MLP neurons of a small language model. Each row is named by its layer, matrix (down: output weights) and neuron, and shows model dimensions 128-191. Each number is 128 + 24 x the weight over its row's rms, rounded and kept within 0 to 255. A neuron's up and down rows have the sign that makes its largest values positive.
Before each neuron's rows, "fires before" lists the tokens most often just after its 100 highest values on Wikipedia text that the model never trained on.

fires before: ".", ":", ",", " |", ")", "\n"
L6.down419 [115 112 135 128 154 122 117 126  71 150 143 166 109 141 153 132 185 129  96 140  74  96 148 169 134 133 135 121 141 126 110 161  88 129 137 104  65 161 154 135  99  86 108 125 158 118 136 138 134 112  98 104 132 119 143 121  40 115 128 157 195 138 117 147]

fires before: "0", "1", "2", "4", "3"
L9.down245 [150 145 112 136 135 131 119 156 100 167 135 118 151 162 136 156 114 119 127 130 103 128 161 117 124 114 122  88  96 133  77 116 140 119 150 139 113 148 116 126  62 131 116 186 158 148 143 100 152 181 183 139 119 119 121 140  68 123 153 152 141 126 141 146]

fires before: " |", "96", "95", "94", ",", ";"
L2.down5 [ 96 108 176 132 126 112 148 122 110 160  89 152 129  67 138 167 103 195 114 146 120 126 134 117  89 116 178 124 116 147 138 115 128  92 164 130 113 147 134 129 136  92 112 144 148  81 163 100 111 102  99 137  92 140 112 144 117 120  97 123 117 111 118 105]

fires before: "\n", ";", " |", "R", "\n\n"
L9.down278 [147 142 102 122 102 102 134 100 139 163  95 132 141 155 110 128  99 148 126 138  89 103 107 106 103 160 161 100 148 134  87 126 123 147 144 129 157 104 127 114 107  65 150 168 106 109 150  98 123 159 142 132  72 165 152 108 111 136 125 148 145 142 157 125]

fires before: " ", " —", " M", " N", " D", " A"
L7.down39 [130 156 134 114 106 112 183 116 129 111 118  57 190 108 142 152 151 121  95 137 150 118 133 133 137 109 155 161 130 125  91  96 125 124 155 118 146 150 148 117 121 107 135 180 129 137 132 193 150 129  95 151  96 123  82 138 133 134 133 126 131  91 117 125]

fires before: " a", " been", " an", " s", " the", " not"
L7.down143 [134 134 160 172 126 142 125  96 130 144 142 161 131 105 100 119 112 186 115 138 168 169  93 134 135 108 106 151 141 104 123 111  90  97 132 125 141 175 111 150 163 140  85 146 102 146 155 129 156 125 125 102 127 172 149 156  98 136 112 151 113 183 125 165]

fires before: "\n\n", "\n", " The", " H", " A", " Th"
L3.down363 [140 126 161 146 113 153 159 123 120  36 128 104 133 176  86 110 179 127 143 115 108 136 154 123 148 157 160 102 154 133 170 138  98 117  94 114 122 125 138 125 136 101 127 141 115 155 145 141 124 116 145 141 161 149  82 153 100 137 135 163  96 148 125 140]

fires before: " the", " ", " a", "-", " C"
L2.down416 [174 145 152 117 104  75 131 132  94 110 145 123  95 146 126 106 171  76 161 190 128 171 146 104 122 112 111 134 120 142 129 153  92 125 121 106  84 148 106 106 127 129 148 124 143 133  84 137 137 129 167 103 140 113 156 104 184 150 122 141  96 138 122 179]

fires before: "-", " ", " \""
L2.down94 [103 112 143 158 146 132 127 121 149 158  92  86 112  91 114 155 126 148 111 157 123 116 149 116 160 161 133  91 134  87  89 100 130 127 160 105  95  83 107 123 134 101  78 128  89 112 108 144 158 153 184 157 121 107 135 106 128 105 141 113 142 143 117 107]

fires before: " |", "\n", " and", " ", "\n\n"
L7.down222 [111 179  84 120 122 141 125 105  90 106 131  80 156 149  98 127  99 126 128 132  99 142 125 102  90 150 153 124 146 135  87 141 160 141 131 111 115 160 124 126 108 129 130 151 120 116 114  66 143 136 132 123 118 140 139  94 144 118  68 141 142 153 121 142]

fires before: " M", " N", " C", " D", " B"
L5.down401 [115 119 121 120 102 134 139  80 121 140 147 101 160 146 132 157 162 120 135 159 116 113 150 144 143 168 135  92  83 134 146 148 138 148 155 124 135 106 150 124 121 110  91 209 118 148 139 155 159  92 138 142 129 150  95 149 154 133 113 126 104 133  88 166]

fires before: "|", "|---|---|---|---", "ot", "-", "ad"
L6.down87 [131 147 175 135 155 110 172 103 145  57  92 102 119 120 126 110 107 119 115 127 145 155 132  99 157 103  98 107  84 141 120 142 163 113 125 140 123 136  89 114 129 100 156  84 137 142 133 135 146  95  98 111 150 180 111 148  63 149 106 153  96 136 125  98]

fires before: " |", "\n", ")", "==", " B"
L10.down127 [111 125 138 114 106 149 157 133 125 101 104 121 136 138 137 135 157 124 155  99 111 112 146 120 144 149 154  81 139 146 106 117 109 119 107 154  76 153 106 169 181 113 142  94 117 142 126 136 119 101 107 139  99 153  86 129 102 112 172 138 124 122 134  88]

fires before: " the", "ic", "ice", "ing", " "
L6.down308 [157 135 154 145 114 132 108 104 101 138 146 153 123 151  73  97 127 166 105 122 122 158 140 138 122 121 189 154 112  86 131  78  96 124  85 114 118 134 102 101 160 138 107 163 142 158 196 114 122 124 127 109 136 148 152 110  72 114 101 116 107 142  97 128]

fires before: "-"
L10.down59 [125 143 137 152 144 114 146 167 141 113 131  74 113 135  99 124  79 137 123 165 106 143  98 117 139 156 103 155 127 108 167 126 110  89 148 146 128 141 127 173 115 131  81  59  90 144 160 139 131 119 151 135 133 219 168  70  97 116 132 117 104 126 125 103]

fires before: " |", "–", "s", " ", ":"
L7.down326 [136 111 157 135 113 124  99 126 122 148  90 105 109 133 146  77 131 135 165 109 118 112 130 138 145 130 101  98 132 142 130 111 143 143  99 136 136 174 138 129 158 118 136 204 136 125 102 141 122 114 121 195 104  74 146 156 114 125 152 127  96 114 119 174]

fires before: " ", " M", " N", " C", " D", " B"
L3.down120 [114 137 138 109 110 132 153  69 163 135 171 124 132 128 110 145 174 126 137 154 171 135 139 141 150 145 137 165 115 158 101  91 121 155 157 101 150 139 111 110 109 133 122 146 153 132 158 184 128 138 120 151 108 151  69 195 110 127 144 131 141  81 115 144]

fires before: " ", " R", " M", " T"
L7.down350 [120 164 161 144  81 121 128 111 102  89 166 111 129 149 106  95 116 114 103 121  93 111 109 160 112 116 139 143 145  91 114 123 106 142 127 141 136 167 175 137 152 142 135 218 137 153 120 120 136 115 141 164 139 109  93 135 124  88 145 101 156 117 108  94]

fires before: " ", " |", ",", " –"
L6.down410 [113 108  90 121 129 104 129 104 118 159 144 181  87 174 128 137 136 127 123 106 125 127 133 149 112 135 118 138 103 121 108 164 140 124 108 115 152 116 131 138 112 105  98 164 161  73 112 127 116  75 141 159 115  64 129 162 105 145 169 132 141 120 138 105]

fires before: " ", " T", " C", " P", " R"
L6.down58 [138 184 181 113 101 126  96 125 155 109 128 122 160 157 136 158 112 130 116 131 110 138 105 147 164 129  79 104 132 154 150 166 133 146 149 173 118 110 113 126 174 161 133 166  95  92 133 122 135 104 144 148 170 156 127 152 181 127 110 133  87 106  78 187]

fires before: "ad", "ain", "av", "ack", "ig", "ac"
L5.down352 [160 123 154 112 120  84 117 115 146 133 154 122 172 131 128  87 132  90 124 121  84 126 124 138 186  91 121 108  95 108 105 139 142 137 106  92 175  87 112 127 120 144  97  91  90  76 131 147 123 116 129 108 124  87 104 122 153 100 161 136 143 144 154 100]

fires before: " |", "–", ":", ")", ","
L2.down430 [126 111 123 128  95 108 118 110 142 132  79 132 133 120 100 137 132 119 134 125 103 110 119 165  70 146 164 151 160 165 171 140  93  85 127 129 161 143 118 148 124 118 143  85 155 138 115  83 125 135  74 134  88 101 116 146 141 160 118 117 121 100 120 136]

fires before: "oup", "ad", "ig", "and", "in", "ound"
L10.down15 [110 122 141 127 122 133 132 117 126 166 134 151 141 110 126  85 107 115 166 125 119 148 169 120 141 104 154  94 130  86 122 174 121 137 134  93 112 125 159 176 132 156 110 114  77 103  76 125 129 122 130 125 100 121 128 104 178 161 132  84 118 143 154 126]

fires before: " |", ")", "her", "2"
L6.down214 [132 111  97 108 134 126  71 133 147 155  85 129 130 189 137 116 131 151  81 103 118 152 104 132 161 135 110  68 166 135 116 142 103 115 118 124 173 138 116 147 128  87  81 101 154 131 113 109 125 100 177 146 141 146 146 147 142 153 174 136  78 121 129  79]

fires before: ")", " |", " m", "7", "″", "9"
L7.down348 [158 124  93 131 125 129 142 152 131 120 140 110 138 124 151 139 150 139  83 152 120 140 132 179 120  96 140  90 125 158 141 178 154 117 166 123 124 146  95 138 121 118 159 136  98 105 129 137 124 135 121 108 148 140  98 107 119 125 115 136 162 162  74 115]

fires before: "ed", " the", "es", "s", "ing"
L9.down335 [129 121 131 169 159 141 112 160  89  97 110 133 143  99 102 135 165 118 138  97 134 151 150 127 123 124 134 118 134 132 139 149 144 163 127 119 124 134  75  91 144 145  85 181 140 108 152  87 106 104 129 110 124 141 110 114 105 121  79 138 127 114  88 175]

fires before: " was", "-", " ", " m", " also", " w"
L7.down202 [125 173 143 158 133 115 155 137 113 102 130 114 137  90  99 137 155 125 157 151 114 109 171 126 138 138 172 129 117 157 100 103 138 130 148 109 160 124 100 143 115  97 132 128 134  65 130 138  87 126 190 121 106 147 142 116 112  79 131 107 147 148 115 131]

fires before: "-", "=", "y"
L10.down151 [121 100 112 158 164 142 107 164 175 111 161 111 102  72 142 120 142 136 147  95 131 114 132 137 127 108 137 151 110 120  91 115 119 124 104 125 146  89 106 131 133 123 165 148 108 117  94 115 117 186 158 135 155 104 111 140 137 151 120 139 100 117 144 126]

fires before: "\n", " |", " ", "|", "\n\n"
L9.down26 [134 132  78 107 123 161 104 102 118 150 169 166 124 158  96 121 157 139 140  96 108 128 167 148 125 116 125 127 120 133 159 104 143 104  90 119 137 129 144  93  97 106 154 189 143 134 150 171 155 139 118 123 154 129 113 169 133 126 136 135 167 147 149 136]

fires before: "–", ")", " |", ").", "ry"
L6.down343 [125 132  62 142 110 105 134 103 164 145 114 167 159 134 112 127 149 178 126 144 120 124 122 194  71  96 120 122  93 129 135 132 148 130  88 155 115 156 113 127 121 121 134 107 151 144 119 119 169 114 114 131 155 179 146 140 117 130  96  76 149 146  95 141]

fires before: "1", "2", " |", ",", "23", "20"
L3.down102 [125 134 164 112 142  81 106 102 108 147 108 114 164 120 145 122 156 140 151 123 119 181 106 134 116 107  84 123 159 103  89 133 116 106 136 114 124 143 122 116  94 144 108 133 130 122 103  84 144 142 151 149 136 132 157 138 119 128 143 164 110 157 146 118]

fires before: " ", ";", "a", ")", "-", "ir"
L6.down318 [142 108 136 157 141 132 146 123 126 105 132  90 143 133 100  88 153  78 109  94 127 169 140 135 143 128 126 115 122 135  93 158 154 115 117 107 150 159 130 176 151 162 101  78 138 147 128 169  95 127 196 110  83 139 152 110 136 146 161 139  93 130 109 135]

fires before: "\n", " "
L5.down176 [135 131 139  82  89 160  94  84 107  83 142 136 107 170 168 135 156 135 193 132 123 123 137 125 129 134 116 106  92 155 186 180  82 114 105 139 143 134 149 149 150 134 133 114 127 123  89 122 112  84 179 130 128 112 112 144 154 129 116 150 116 122 157 179]

fires before: " |", "ation", "opul", "\n", "ity", "\n\n"
L10.down180 [106 110 117 108 103 138 144 159 111 130 111  81 130 134 175 139 122  78 142 127 112 133 161 147 197 115  84 117 137 136 110 130 137 101 110 135 120  98 134 158 121 123 134 123 105 166 136 115  87 145  92 122 122 155 140  90 110 101 145 130 126 127 113 111]

fires before: "al", "I", "b", "t", "ia", "il"
L10.down105 [ 86 141 106 132 128 123 144  92 148 188 117 112 165 126 170 142 154 124 170 111 151 122 127 128 160 155 156 170 117 123 118 125 137 155  86  98 108 158 115 123 125 123 142 127 115 127 128  93  98 123 115 120 106  93 120 138 133 130 148  82  93 140 146 148]

fires before: " (", " |", " "
L6.down164 [ 95 106  96 119 108 112 120 148 156 191 133 137 146 171 130 122 108 124 120  93 119 132 105 115 154 145 127 134 112 116 170 153 113  98 178 112  56 119 111 123 132  98  85 123 168 115 125 117 123  98 136 137 107  72 174 121 122 144 117 135 147 109 142 100]

fires before: " ", "=", "E", "P", "A"
L2.down272 [ 95  95 135 155 162 130 130 147 152 115 129 147 149 159 126 124 155 130 140 108 167  91 134 141 180 124 150 108 137 117  95 107 161 145 124  98 104 109  81 118  93  79 140 135 138 142 122  95 127 156 139 154 124 131 115 122 155 105 131 154 109 157 192 132]

fires before: "ed", "s", "ing", " to", "ment"
L10.down8 [132 137 150 149 108 127  72 163 101 130 145 102 101 110 131 119 128 100 124  70 126 142 132  94 113 130  88 108 151 155 150 122 119 156 111 126 141 161 107 116 109 132 148 143 157 118 136 134 111  91 129 139 133 121 103 125 135 127  96 130 145 102 141 140]